From a checkpoint of a small transformer trained on Wikipedia.
Architecture: no biases in attention or MLP, tied embeddings, capped logits.
MLP neurons of a small language model. Each row is named by its layer, matrix (gate and up: input weights) and neuron, and shows model dimensions 48-143. Each number is 200 + 30 x the weight over its row's rms, rounded and kept within 0 to 999. A neuron's up and down rows have the sign that makes its largest values positive.
After each neuron's rows, "fires on" lists the tokens most often at its 100 highest values on Wikipedia text that the model never trained on.

L5.gate526,222,191,151,205,160,207,234,190,271,223,268,212,165,244,199,178,137,222,204,238,249,200,161,199,215,207,230,174,202,211,218,227,172,159,270,182,192,250,189,247,236,201,226,211,228,221,204,176,191,228,194,155,187,139,187,236,199,248,147,208,215,182,195,187,209,252,187,195,245,195,184,178,186,175,206,185,187,158,131,169,225,235,147,184,197,236,247,218,177,215,191,158,166,191,213,189
L5.up526,197,218,145,261,234,168,207,215,196,203,197,185,256,174,137,162,199,251,226,153,223,170,182,187,221,166,196,255,236,149,195,166,193,189,225,229,153,206,177,250,159,166,215,218,194,193,200,205,160,217,209,242,176,130,208,201,222,194,216,230,181,257,216,276,226,175,256,233,229,169,181,199,188,184,215,241,207,153,158,192,235,169,156,179,202,236,212,159,147,215,222,259,194,221,228,224
fires on: "ar", "as", "s", ":", "ad", "ed"

L5.gate414,200,205,166,197,223,163,225,151,216,205,219,188,275,218,205,185,160,217,246,226,175,203,206,170,177,198,247,211,189,178,145,190,204,201,167,258,154,150,176,222,201,190,217,235,177,222,164,195,173,150,198,217,205,165,237,225,232,187,182,218,190,248,270,222,236,190,162,180,238,220,221,219,183,211,219,184,234,269,177,177,205,194,243,202,204,220,200,190,193,217,176,210,211,176,237,203
L5.up414,197,192,241,244,218,200,200,185,213,190,212,159,205,188,214,238,212,173,203,221,221,214,210,193,121,213,196,213,162,190,217,180,197,204,173,157,172,218,166,153,162,225,217,171,248,128,245,161,238,187,190,222,266,175,225,130,231,255,166,197,120,174,188,170,219,200,210,194,209,207,248,188,213,222,239,202,208,194,201,198,201,210,193,226,217,228,205,226,139,162,200,182,180,204,194,200
fires on: "s", "m", "am", "e", "ay", "0"

L2.gate612,191,219,228,116,204,164,187,187,220,189,219,216,210,172,235,156,153,195,207,165,230,162,208,194,230,207,219,267,176,216,185,141,207,180,175,179,227,226,175,204,173,221,263,217,199,225,181,202,205,200,166,262,208,189,223,211,219,215,168,209,183,259,171,206,229,203,232,211,219,188,157,208,218,189,221,190,194,170,179,236,228,166,218,240,219,218,296,195,275,235,198,194,215,210,177,146
L2.up612,201,203,222,194,194,187,213,210,220,148,160,190,187,217,219,204,151,180,220,222,206,200,254,164,224,201,213,160,174,187,192,268,227,129,206,166,233,252,182,218,174,177,209,195,188,229,197,193,195,167,154,132,178,164,213,230,154,174,237,237,214,212,237,198,189,218,175,193,199,163,195,200,176,211,202,207,213,215,257,171,196,219,272,233,199,198,195,268,183,131,194,200,237,224,187,171
fires on: "re", "th", "el", "g", "ation", "ce"

L9.gate53,204,214,182,195,220,174,263,198,193,160,278,237,183,288,197,176,209,165,236,191,199,155,232,244,199,154,166,256,231,224,210,167,157,209,185,187,192,193,234,252,223,181,209,180,182,276,189,266,178,148,227,201,163,214,206,218,178,233,171,186,183,180,218,203,234,221,211,226,211,160,229,219,190,235,202,198,236,204,212,222,206,179,210,198,211,259,206,198,256,225,172,233,197,222,155,180
L9.up53,165,200,184,202,185,219,245,262,197,209,189,188,174,198,184,208,175,155,186,178,210,167,219,183,174,179,246,185,222,155,236,227,196,227,181,204,160,187,155,211,264,174,239,181,220,134,194,262,161,197,192,170,233,171,206,210,215,198,235,184,243,253,201,205,253,183,167,251,204,223,202,200,166,266,189,124,235,213,175,193,227,210,172,226,209,189,277,188,219,165,154,139,230,232,128,217
fires on: ",", "a", " and", "en", "e"

L4.gate419,201,201,197,170,175,240,195,247,242,264,181,265,257,242,171,191,244,187,216,226,205,205,236,163,198,199,221,209,209,185,234,206,185,213,194,189,214,243,178,166,202,131,227,175,223,179,161,185,210,207,223,224,210,195,188,211,226,173,206,215,187,175,199,215,185,219,162,214,202,211,247,206,232,206,215,198,204,199,191,123,222,198,194,184,220,209,266,195,182,208,215,230,245,155,195,212
L4.up419,197,215,226,156,204,171,192,225,202,195,248,177,253,117,192,152,192,192,168,182,209,209,191,206,198,179,232,217,169,191,209,188,159,247,181,193,232,210,190,232,242,215,288,209,189,187,188,179,154,235,193,233,235,186,184,207,199,232,143,182,187,159,203,180,226,199,159,205,186,199,248,271,174,169,242,243,189,177,259,212,236,241,196,254,171,215,207,159,215,211,175,221,249,164,159,242
fires on: "s", "e"

L9.gate242,207,206,217,239,203,248,114,167,169,203,168,198,153,191,183,216,207,192,203,306,216,211,224,223,172,213,239,204,160,200,206,231,211,181,163,181,174,223,198,186,238,223,210,208,220,217,189,154,215,166,231,174,163,219,205,192,228,279,198,168,189,230,202,153,204,211,115,219,243,237,189,202,191,181,223,198,200,171,197,221,249,168,163,176,214,225,211,171,205,167,203,185,254,204,224,209
L9.up242,160,238,224,219,169,197,194,208,188,205,238,174,138,170,198,138,186,192,174,187,156,172,188,174,194,218,217,135,170,192,218,235,223,231,209,172,214,153,204,159,244,220,226,224,231,258,197,207,226,163,176,142,196,187,197,248,142,189,191,207,200,209,169,197,210,191,186,253,234,222,166,234,180,204,208,188,176,199,213,187,192,217,202,228,219,202,168,216,145,195,183,182,239,188,222,138
fires on: "6", "7", "9", "8", "4", "3"

L5.gate374,204,189,192,259,191,205,211,209,161,179,205,157,184,174,180,212,202,185,190,200,221,228,194,165,169,197,202,198,200,206,291,183,195,197,210,186,193,194,247,177,233,179,213,152,225,179,209,190,260,151,191,155,220,153,185,195,219,207,205,207,210,215,192,255,160,192,140,211,163,149,193,220,167,199,215,217,314,224,220,227,172,218,213,206,215,221,223,255,148,138,179,199,214,215,234,176
L5.up374,240,197,165,179,245,198,210,171,179,173,185,202,255,247,173,193,249,214,208,161,155,233,232,238,163,152,199,232,208,170,224,218,220,209,240,193,202,167,162,171,182,162,184,212,240,114,264,280,254,162,226,244,223,239,205,209,176,169,208,182,174,170,200,235,185,175,144,205,201,222,241,160,168,223,228,131,167,199,219,167,209,182,201,176,183,249,185,205,197,235,169,241,200,215,187,227
fires on: "re", "u", "t", "ue", "n", "f"

L3.gate500,213,184,151,271,215,187,187,209,233,202,247,221,273,250,215,174,209,178,186,248,184,174,198,181,217,243,196,125,224,231,184,200,193,208,159,310,240,159,238,215,151,199,195,176,207,172,228,202,229,244,216,166,202,226,220,229,194,181,230,190,195,220,212,206,253,241,173,187,218,208,191,215,243,155,207,182,162,202,193,196,177,235,198,176,195,199,236,190,189,173,195,196,245,151,149,201
L3.up500,179,234,206,158,186,163,196,210,205,155,197,213,189,193,229,196,169,156,172,185,242,219,243,175,210,193,223,214,196,218,231,213,231,148,229,237,218,202,176,190,203,197,225,160,185,156,189,237,252,281,268,243,185,214,198,205,237,183,191,167,250,188,208,187,237,203,229,240,194,183,130,207,206,259,139,230,117,186,194,248,222,195,179,215,232,195,186,191,177,164,151,199,189,213,186,151
fires on: "in", "ch", "un", ".", "ight"

L6.gate482,244,235,153,153,197,204,232,176,209,218,180,169,161,177,224,204,193,224,226,227,258,217,168,275,237,190,219,189,194,172,214,152,213,188,213,137,213,239,157,202,172,225,227,238,178,199,197,198,195,241,191,202,195,217,204,197,225,234,188,181,219,248,197,205,231,241,227,199,214,192,199,201,185,194,189,197,158,200,219,253,190,199,217,191,176,179,169,154,168,253,152,230,167,209,258,157
L6.up482,232,166,138,230,239,243,219,201,213,179,181,196,227,213,188,216,198,230,207,156,193,182,170,191,198,224,249,144,170,148,183,208,182,191,189,202,176,198,174,163,106,228,203,239,191,233,246,220,256,192,222,187,164,171,184,215,217,195,230,140,157,242,188,179,153,167,195,177,191,196,177,184,186,186,191,259,209,235,161,197,231,217,199,202,164,156,249,195,215,261,277,165,233,160,139,167
fires on: "es", "p", " a", " A", " p", "el"

L9.gate556,262,183,124,207,250,235,192,233,204,239,211,246,196,172,158,222,194,185,221,143,216,169,216,234,162,144,178,203,186,278,252,212,176,198,184,215,203,182,212,221,209,289,179,231,185,195,193,185,220,213,194,127,248,210,240,213,172,263,230,232,188,183,192,172,219,211,146,206,195,210,220,191,133,200,174,192,196,198,198,179,189,179,197,169,171,206,193,221,166,202,187,225,171,187,255,216
L9.up556,225,238,248,243,209,165,109,228,195,241,197,168,137,207,199,177,238,200,261,201,199,229,222,155,198,221,220,175,211,238,193,183,200,179,172,213,245,164,211,179,208,201,241,181,208,176,187,164,234,194,143,155,259,202,213,203,207,190,220,293,196,159,232,183,236,259,241,160,186,183,143,208,213,245,253,228,235,212,175,214,197,132,190,131,154,217,180,207,186,163,232,174,190,175,200,215
fires on: " |", "9", "ic", "4", "8", "7"

L2.gate249,182,225,185,241,188,251,210,166,142,190,215,203,196,267,197,226,168,249,197,217,212,149,145,135,196,180,214,158,190,211,196,211,186,235,234,199,223,203,162,226,218,163,212,190,180,153,164,217,199,218,210,196,197,155,204,137,201,163,178,230,185,182,215,207,181,205,182,148,165,201,149,223,215,194,225,145,221,243,197,191,140,208,161,179,204,216,226,189,239,199,195,208,198,203,237,229
L2.up249,220,181,216,221,206,216,232,200,215,202,210,203,193,164,140,196,206,219,202,198,202,185,206,226,203,191,261,157,176,220,151,142,184,212,212,203,234,165,202,210,198,188,169,224,237,195,184,179,206,244,173,245,230,184,224,230,198,253,228,235,213,182,202,222,214,241,214,240,178,186,170,187,155,195,170,174,213,201,208,227,202,144,208,207,164,188,246,205,238,126,178,176,160,184,209,198
fires on: "w", "res", "in", "ion", "an", "ore"

L2.gate469,188,161,181,179,173,180,216,193,221,212,247,214,154,219,155,180,186,261,261,209,188,232,246,234,180,208,158,189,221,236,255,176,227,235,211,182,170,241,137,207,185,166,212,273,166,186,203,170,175,223,228,218,200,168,169,122,212,160,228,186,133,234,203,221,228,175,188,229,198,180,205,200,200,200,139,193,160,194,216,223,251,158,169,193,220,190,224,223,240,153,178,194,250,149,213,188
L2.up469,176,207,237,215,188,222,206,194,212,147,190,183,191,209,175,243,196,199,244,198,226,177,160,234,202,231,208,206,195,187,171,151,125,141,211,153,171,236,198,209,172,178,250,181,133,212,198,203,133,175,160,215,225,219,246,183,217,163,154,255,198,208,213,216,199,227,167,245,223,270,185,237,143,231,171,176,203,176,197,201,206,170,221,207,240,205,202,176,213,204,217,228,205,156,194,210
fires on: " 0", " 1", " 3", " 4", " 2", " 5"

L5.gate154,180,180,208,218,190,213,191,172,227,216,176,255,170,239,158,170,178,183,169,211,218,223,204,193,214,235,167,193,126,200,188,167,192,196,165,216,212,201,194,230,162,155,230,239,207,165,236,147,185,242,219,205,181,232,204,185,195,189,191,137,210,213,221,223,197,108,186,266,215,216,195,250,159,222,194,199,194,211,200,159,158,211,207,179,231,257,244,191,226,178,251,228,178,191,182,196
L5.up154,171,196,225,180,188,219,197,216,183,172,247,212,174,199,160,195,267,202,201,216,208,178,195,233,184,215,196,171,168,181,190,250,171,161,182,169,215,226,167,203,177,238,162,207,176,202,239,226,194,171,149,191,140,212,187,190,196,235,181,220,212,141,187,215,160,221,190,251,156,306,202,202,191,230,162,246,186,210,218,204,200,229,179,248,224,202,248,189,157,163,215,206,180,198,218,174
fires on: "on", " 2", " 3", "ip", "es", "%"

L4.gate33,136,177,137,158,200,218,215,164,190,199,221,179,214,200,182,221,203,207,189,164,239,171,230,206,213,179,214,150,228,206,214,216,272,206,190,159,240,209,170,157,193,173,173,175,173,209,190,203,233,219,170,167,178,236,161,190,278,201,204,211,216,170,219,237,229,212,214,189,201,224,199,219,178,209,193,197,168,199,204,230,182,247,194,219,187,202,179,212,154,175,208,206,196,170,185,176
L4.up33,178,213,235,195,226,208,245,187,190,212,187,234,222,237,239,169,214,211,260,256,174,190,167,179,154,212,238,200,213,263,236,264,178,172,219,182,200,200,241,212,212,190,206,182,246,179,172,189,217,228,168,208,189,219,141,202,172,241,195,200,222,153,205,168,207,194,250,185,187,156,252,211,162,209,173,188,169,142,183,209,242,182,195,224,208,187,198,167,158,156,181,187,221,254,187,203
fires on: " F", " N", " A", " E", " C", " P"

L6.gate438,192,213,182,281,225,189,168,191,231,204,201,190,168,207,195,165,159,204,176,172,186,236,211,190,238,227,207,205,243,183,219,126,152,214,206,267,252,251,207,164,222,204,175,182,166,254,177,231,198,144,262,210,206,168,205,226,194,165,250,177,237,219,242,195,165,227,175,211,209,168,237,215,215,185,172,180,253,188,192,205,196,218,161,204,148,169,237,199,216,200,246,235,208,216,178,169
L6.up438,218,187,230,216,222,213,273,160,232,162,194,187,220,179,237,145,217,186,254,208,241,204,179,194,220,154,282,220,163,193,196,203,170,218,248,208,211,199,166,208,185,219,241,256,166,207,237,205,217,202,151,168,232,185,164,164,195,217,182,189,197,221,210,209,175,204,129,176,165,210,191,155,218,173,147,213,210,191,193,224,222,199,200,202,153,212,171,133,182,194,175,238,153,230,190,168
fires on: "\n", "|"

L2.gate126,193,219,201,220,164,232,231,197,279,223,180,203,154,206,177,226,171,246,205,176,198,181,171,209,141,219,207,158,189,137,200,192,183,246,219,136,190,156,167,186,219,189,234,255,187,194,192,191,200,231,195,199,137,220,194,214,196,176,247,226,209,238,226,203,213,244,214,158,86,199,181,187,218,207,194,136,231,205,194,164,226,194,234,231,190,140,167,177,199,202,173,236,220,207,212,195
L2.up126,155,236,210,158,182,220,236,206,225,191,179,181,204,221,160,250,244,208,209,162,215,212,218,187,152,228,148,216,228,213,164,191,219,186,217,192,163,197,152,205,248,211,195,203,125,241,213,213,230,190,176,189,184,149,180,186,166,217,189,235,210,196,238,198,207,166,220,166,212,142,167,174,177,187,236,197,186,241,103,184,199,226,200,202,218,115,257,253,209,188,276,220,210,219,177,187
fires on: "ers", "es", "is"

L3.gate48,182,200,210,177,177,235,179,211,238,182,200,132,210,182,204,181,205,194,275,169,178,165,157,214,228,175,216,225,259,208,227,214,195,188,145,207,204,235,249,181,232,160,187,160,203,159,202,187,162,169,266,194,198,170,207,240,197,233,252,245,166,199,215,179,202,186,193,228,181,220,199,228,167,186,184,204,216,184,181,211,168,192,157,242,116,185,215,147,251,218,213,179,198,164,170,235
L3.up48,183,197,225,223,195,227,163,151,265,156,198,171,256,201,271,228,198,205,243,179,173,176,218,226,225,202,254,231,242,184,213,198,129,198,231,247,195,182,241,178,242,236,221,206,204,229,233,197,163,133,205,215,208,212,241,207,216,276,227,205,139,195,174,199,132,170,166,239,187,211,200,216,148,236,238,174,250,186,224,258,182,182,177,211,194,198,196,149,214,233,215,209,132,179,170,170
fires on: "\n"

L6.gate306,148,174,207,216,200,226,197,184,199,196,190,214,277,190,224,205,217,219,193,198,229,231,201,170,176,148,148,234,219,201,220,205,174,159,220,201,192,177,194,160,235,186,246,249,214,188,239,131,213,167,245,195,187,244,179,196,223,132,167,193,217,206,216,215,201,214,242,156,206,243,206,154,249,214,213,220,143,231,133,228,149,157,159,255,168,165,235,183,226,170,137,179,226,169,216,175
L6.up306,172,235,156,173,183,261,186,203,147,188,212,190,200,219,171,146,196,224,151,192,183,179,134,170,263,173,157,147,199,160,171,174,190,207,179,180,222,233,203,222,190,177,190,218,180,248,223,202,167,179,178,188,217,203,187,211,190,235,191,201,155,205,164,215,193,194,193,196,235,207,196,216,228,254,189,252,237,225,185,248,192,248,213,190,175,231,237,213,237,212,182,208,167,172,171,192
fires on: "m", "s", "ard", "es", "in", "ers"

L2.gate625,228,226,164,154,198,217,182,189,218,216,229,249,167,229,216,170,139,172,191,213,185,232,193,200,247,165,201,222,169,208,207,216,211,172,256,199,216,243,201,189,262,196,247,219,181,160,180,204,155,218,267,218,166,175,224,217,176,191,190,191,192,220,262,182,203,228,187,176,183,148,177,223,168,234,176,228,217,165,204,175,174,219,161,251,159,185,175,198,173,192,174,196,243,204,197,173
L2.up625,170,225,232,248,173,242,188,197,193,188,157,195,211,201,172,167,220,223,208,190,159,259,244,221,170,155,210,197,192,185,209,149,257,208,177,200,157,206,182,182,233,181,232,233,157,207,163,162,220,196,204,206,201,180,211,201,197,222,208,249,193,233,227,240,184,195,239,208,185,196,202,238,169,174,149,180,227,137,269,152,237,146,186,234,221,214,269,246,187,166,189,201,220,218,213,250
fires on: "ine", "ed", "id", "s", "y", "R"

L9.gate602,241,188,181,199,188,208,151,222,159,158,177,250,197,229,166,153,195,254,226,158,226,161,149,210,192,201,200,198,190,219,174,211,184,173,200,138,250,186,181,175,189,205,221,142,243,156,187,236,235,179,181,243,216,202,196,177,191,246,156,241,194,230,273,129,264,165,195,205,152,233,184,155,219,169,228,155,188,179,230,231,204,141,191,264,198,217,186,163,201,211,224,188,160,194,194,168
L9.up602,179,216,172,264,173,134,215,238,210,238,228,159,149,261,206,202,218,205,187,245,238,179,185,202,212,164,201,229,208,146,237,248,216,203,216,221,214,241,194,202,205,216,260,181,277,148,205,247,189,207,179,157,213,175,216,219,157,210,196,188,189,222,190,196,194,185,187,188,223,170,203,156,230,221,190,163,172,225,199,212,269,211,183,225,172,201,181,200,205,164,218,204,211,197,217,203
fires on: "a", "5", "nd", ")", "in", "er"

L4.gate275,210,172,198,185,204,200,170,155,167,255,172,229,171,230,177,184,225,208,191,218,237,202,218,198,179,234,164,258,227,200,174,143,224,255,223,158,176,183,214,208,179,169,202,254,179,203,166,218,205,186,212,247,161,207,157,222,171,173,227,253,193,187,156,159,143,171,194,198,196,195,197,169,197,191,195,215,216,207,234,210,216,224,134,188,167,240,219,237,270,233,179,226,195,209,197,182
L4.up275,161,187,233,201,189,162,200,214,221,190,199,154,179,184,242,226,208,204,165,214,158,232,203,226,167,193,193,192,239,258,155,170,207,140,183,197,220,186,230,189,185,160,166,257,173,136,205,161,233,239,202,145,185,146,180,184,189,234,162,158,242,179,149,187,238,190,206,204,180,190,219,270,207,238,230,257,191,147,218,177,233,201,229,273,151,206,271,167,236,218,189,231,191,212,240,225
fires on: "r", "t", "s", "ed", "e"

L2.gate162,159,150,183,164,241,178,231,223,235,212,172,184,217,193,271,195,205,204,188,239,174,222,234,183,179,194,186,220,194,157,170,233,198,180,194,152,180,167,180,184,222,224,213,183,173,216,191,146,210,166,197,169,200,216,205,185,262,195,209,184,202,187,170,204,220,251,220,202,230,155,188,219,237,219,185,177,221,245,177,182,222,225,224,191,201,219,234,188,188,223,200,209,164,180,155,205
L2.up162,210,193,173,190,138,174,220,215,149,204,257,144,226,226,221,203,128,213,238,154,185,188,218,211,224,276,195,196,224,131,202,217,185,237,165,181,248,150,229,212,155,218,199,198,210,232,222,221,219,184,219,237,185,199,229,148,228,222,247,238,235,135,213,228,193,240,154,198,180,154,192,213,220,176,216,177,153,186,192,197,240,207,203,166,208,260,157,154,210,173,200,166,213,221,214,180
fires on: "ay", "mer", "ish", "ary", "c", "ear"

L9.gate120,222,274,178,196,227,181,181,212,237,185,205,180,205,208,217,188,179,178,247,210,211,211,194,187,185,290,205,235,183,299,212,158,173,192,165,222,256,192,182,233,220,193,222,190,234,208,159,218,160,176,180,257,203,186,164,194,165,243,184,178,187,175,219,220,205,161,192,149,242,242,202,259,253,165,230,271,199,153,181,272,136,187,162,155,181,157,173,179,182,186,230,178,240,241,235,225
L9.up120,222,205,192,155,269,200,208,249,200,169,175,216,231,137,200,154,197,196,254,215,201,184,193,202,200,185,179,209,161,171,229,232,203,223,266,125,200,190,163,195,228,191,201,174,184,207,199,179,156,202,136,184,204,194,159,241,206,227,215,205,175,212,194,185,160,181,195,187,182,230,205,173,212,185,196,183,242,143,156,279,153,228,168,194,190,170,221,225,214,216,202,209,160,231,168,207
fires on: " ", "|---|---", "le", "ur", "\n", "ol"

L3.gate240,221,193,185,161,219,196,253,238,201,180,219,179,207,203,191,251,204,185,163,190,183,196,224,223,177,260,212,236,143,153,237,211,192,199,181,197,251,244,198,259,178,191,209,211,218,193,224,187,183,163,150,167,159,228,195,243,217,217,224,185,150,194,218,170,206,164,210,258,193,211,187,230,259,178,172,223,238,161,202,244,200,199,185,190,169,138,268,207,202,254,206,184,236,225,222,171
L3.up240,193,179,218,229,149,174,214,210,222,221,182,192,221,157,183,278,210,134,180,202,198,220,159,202,195,233,181,226,113,234,192,250,208,176,233,205,183,193,195,212,189,175,180,170,197,229,190,174,261,184,203,183,187,214,177,186,148,153,166,256,231,163,199,213,205,201,212,231,158,189,158,181,189,180,233,164,189,188,212,215,260,160,229,238,220,171,146,256,180,188,227,189,175,234,182,232
fires on: "el"

L9.gate283,198,174,181,260,249,187,187,170,195,201,170,170,190,193,157,150,187,198,179,181,218,225,228,261,140,151,188,230,278,230,185,243,177,139,201,217,175,179,154,152,205,206,219,190,155,206,239,153,205,223,225,202,199,242,202,171,224,215,207,160,225,255,179,156,181,240,175,211,201,205,227,177,186,190,211,215,199,210,206,202,193,160,216,230,183,236,192,186,262,193,114,260,229,132,232,221
L9.up283,194,182,228,176,163,186,157,208,139,188,221,211,165,166,205,167,176,205,276,149,217,174,222,162,211,213,201,174,208,274,125,198,200,202,219,191,180,202,230,201,208,194,213,236,174,256,192,199,170,221,136,193,186,178,215,230,224,248,155,220,227,213,166,193,223,212,226,149,237,235,194,179,102,246,226,226,255,177,159,204,190,189,171,190,233,184,179,208,177,203,195,204,245,170,199,207
fires on: "6", "7", "1", "4", "==", "8"

L4.gate388,184,246,218,188,205,231,220,194,204,165,199,190,201,181,176,167,183,256,208,221,218,220,222,210,241,179,186,167,237,212,152,193,213,207,159,187,217,249,189,247,221,237,220,285,193,239,202,188,228,156,238,216,213,215,200,210,161,227,203,163,200,245,184,215,194,182,207,250,176,174,206,238,210,219,199,202,211,232,188,180,170,150,193,160,197,287,219,188,161,164,174,212,169,223,230,174
L4.up388,233,182,287,171,275,185,192,180,204,202,114,201,234,124,183,195,244,216,240,209,196,227,260,207,213,183,160,199,160,237,169,199,219,211,126,207,146,205,225,275,221,160,177,251,196,208,226,154,196,163,207,197,202,219,195,166,168,189,228,185,234,225,251,208,246,186,202,171,217,160,194,199,227,170,169,140,215,212,204,211,182,248,194,173,178,247,211,156,180,194,198,191,248,219,229,169
fires on: "en", "u", "o", " |", "ra"

L5.gate416,175,172,201,224,225,189,164,214,249,152,236,191,197,188,176,227,183,224,212,224,193,209,203,182,221,149,162,201,178,211,195,226,249,190,188,158,189,207,147,241,229,213,162,254,227,253,228,143,242,188,231,235,204,204,202,199,195,170,238,176,200,215,222,220,168,158,211,196,228,168,177,130,182,186,181,173,145,204,168,213,218,186,142,174,224,224,231,141,224,165,213,214,214,181,217,228
L5.up416,229,212,181,205,277,217,198,198,205,194,239,225,198,240,148,224,173,173,180,222,177,189,140,193,189,167,207,190,191,189,198,155,209,196,192,174,179,204,185,248,198,187,169,231,222,205,169,207,207,164,188,183,212,181,248,214,216,199,218,173,221,203,231,243,228,207,246,238,252,232,200,197,213,187,154,218,131,212,159,266,248,204,189,148,216,218,196,228,217,225,204,197,200,242,175,215
fires on: "s", "ear", "ion", "on", "es"

L3.gate61,238,194,242,205,184,164,177,224,199,214,235,220,190,213,169,235,173,213,206,247,213,240,205,149,241,214,189,188,151,208,210,190,193,207,155,143,185,187,168,213,203,177,183,185,221,226,214,164,184,182,219,242,139,205,134,258,282,160,201,206,182,207,237,255,186,219,230,214,226,210,182,149,248,206,192,153,240,221,210,156,212,165,216,218,194,207,181,199,204,196,187,216,187,180,229,260
L3.up61,174,208,195,205,223,173,181,213,230,193,190,158,231,118,199,222,225,226,225,195,213,183,253,236,124,165,193,179,224,209,240,222,238,154,227,228,215,261,171,167,187,221,200,262,207,170,230,195,254,193,231,175,219,179,184,167,222,203,175,189,231,153,130,183,230,215,207,185,172,226,191,284,179,177,143,235,208,186,181,221,157,211,176,254,220,250,231,204,230,169,210,216,209,185,155,229
fires on: "s"

L3.gate555,240,195,170,174,195,220,193,155,212,214,198,259,223,213,208,141,125,264,161,214,221,210,205,182,144,247,164,208,199,187,204,144,207,227,252,273,217,259,213,194,199,193,202,183,221,251,165,197,212,209,172,223,211,195,234,216,249,184,160,180,230,171,212,220,158,195,181,214,204,213,227,191,220,209,220,181,172,220,163,161,259,228,209,205,224,190,200,215,154,231,162,206,213,209,168,173
L3.up555,218,186,163,241,202,221,189,216,206,214,223,139,231,212,212,177,146,219,188,219,260,191,256,172,173,241,211,201,141,196,198,198,156,166,189,193,198,137,208,172,160,194,176,184,172,251,177,199,192,180,190,213,204,209,241,213,220,167,227,220,281,204,236,144,177,185,210,166,206,129,221,130,190,233,249,205,162,184,197,201,187,186,164,277,207,211,212,218,206,204,198,229,215,273,181,211
fires on: "===", "==", ":", "if"

L4.gate604,209,189,233,201,170,217,225,255,169,185,203,201,228,212,186,201,216,208,214,183,172,220,234,210,137,225,176,226,178,198,243,188,231,225,190,172,174,218,268,224,205,201,188,193,218,192,209,216,244,217,150,216,216,223,196,255,208,236,282,215,257,180,201,184,218,161,163,187,264,206,227,186,200,223,226,219,243,173,172,175,205,246,216,140,193,181,202,282,213,215,148,187,156,235,250,177
L4.up604,191,150,173,227,208,219,226,230,210,198,170,198,192,225,143,208,208,236,206,155,191,209,292,226,196,223,154,219,244,234,202,167,185,209,171,188,228,161,177,171,192,291,214,225,216,173,240,270,216,154,180,250,173,216,182,196,205,227,172,190,139,177,209,181,168,166,195,185,161,180,161,149,238,179,236,233,227,198,212,199,175,248,197,233,227,165,265,226,232,221,138,195,190,262,210,176
fires on: "m", "r", "ow", "u", "re"

L2.gate426,200,201,166,183,199,230,172,209,149,203,268,208,211,222,222,204,190,186,217,164,212,227,187,171,234,199,180,267,222,223,209,169,208,201,203,179,204,235,160,150,154,207,178,242,212,164,245,187,201,214,213,174,188,193,255,230,226,232,247,222,238,183,273,231,194,155,175,186,219,203,208,223,215,238,191,203,251,246,193,201,206,154,220,229,196,214,190,191,208,145,216,220,177,188,202,197
L2.up426,162,217,214,193,200,227,237,150,172,243,226,198,189,209,204,219,223,228,218,189,221,256,155,184,183,190,226,238,222,198,177,221,191,208,208,191,156,214,179,203,147,169,174,195,176,156,163,224,171,278,199,225,185,195,192,220,207,216,237,230,231,171,254,221,165,201,225,159,213,177,246,236,189,187,155,141,194,225,212,230,196,210,206,169,154,251,193,208,178,136,240,234,226,203,157,208
fires on: " N", " n", "N"

L6.gate27,192,237,243,231,220,160,174,143,184,208,214,209,270,244,172,228,235,165,179,227,164,156,186,254,236,176,204,221,219,194,250,191,219,217,126,208,217,178,214,199,279,188,203,184,190,211,185,245,205,156,178,178,194,211,180,207,167,231,167,200,151,153,234,221,215,208,211,149,178,228,217,240,178,173,224,168,186,228,261,183,183,195,181,193,207,243,192,218,184,200,239,240,225,156,169,223
L6.up27,194,208,204,195,220,233,194,265,186,219,241,204,194,200,175,190,219,242,220,171,191,224,211,248,209,226,187,164,132,185,224,209,191,187,166,188,231,220,201,172,147,214,228,168,236,232,191,182,189,192,174,138,232,230,215,200,211,137,175,217,259,169,231,208,223,184,153,201,185,153,205,199,219,198,204,178,218,254,234,166,180,170,188,231,208,203,231,174,199,195,207,160,240,273,155,205
fires on: "e", ",", " of", "ia", "e,"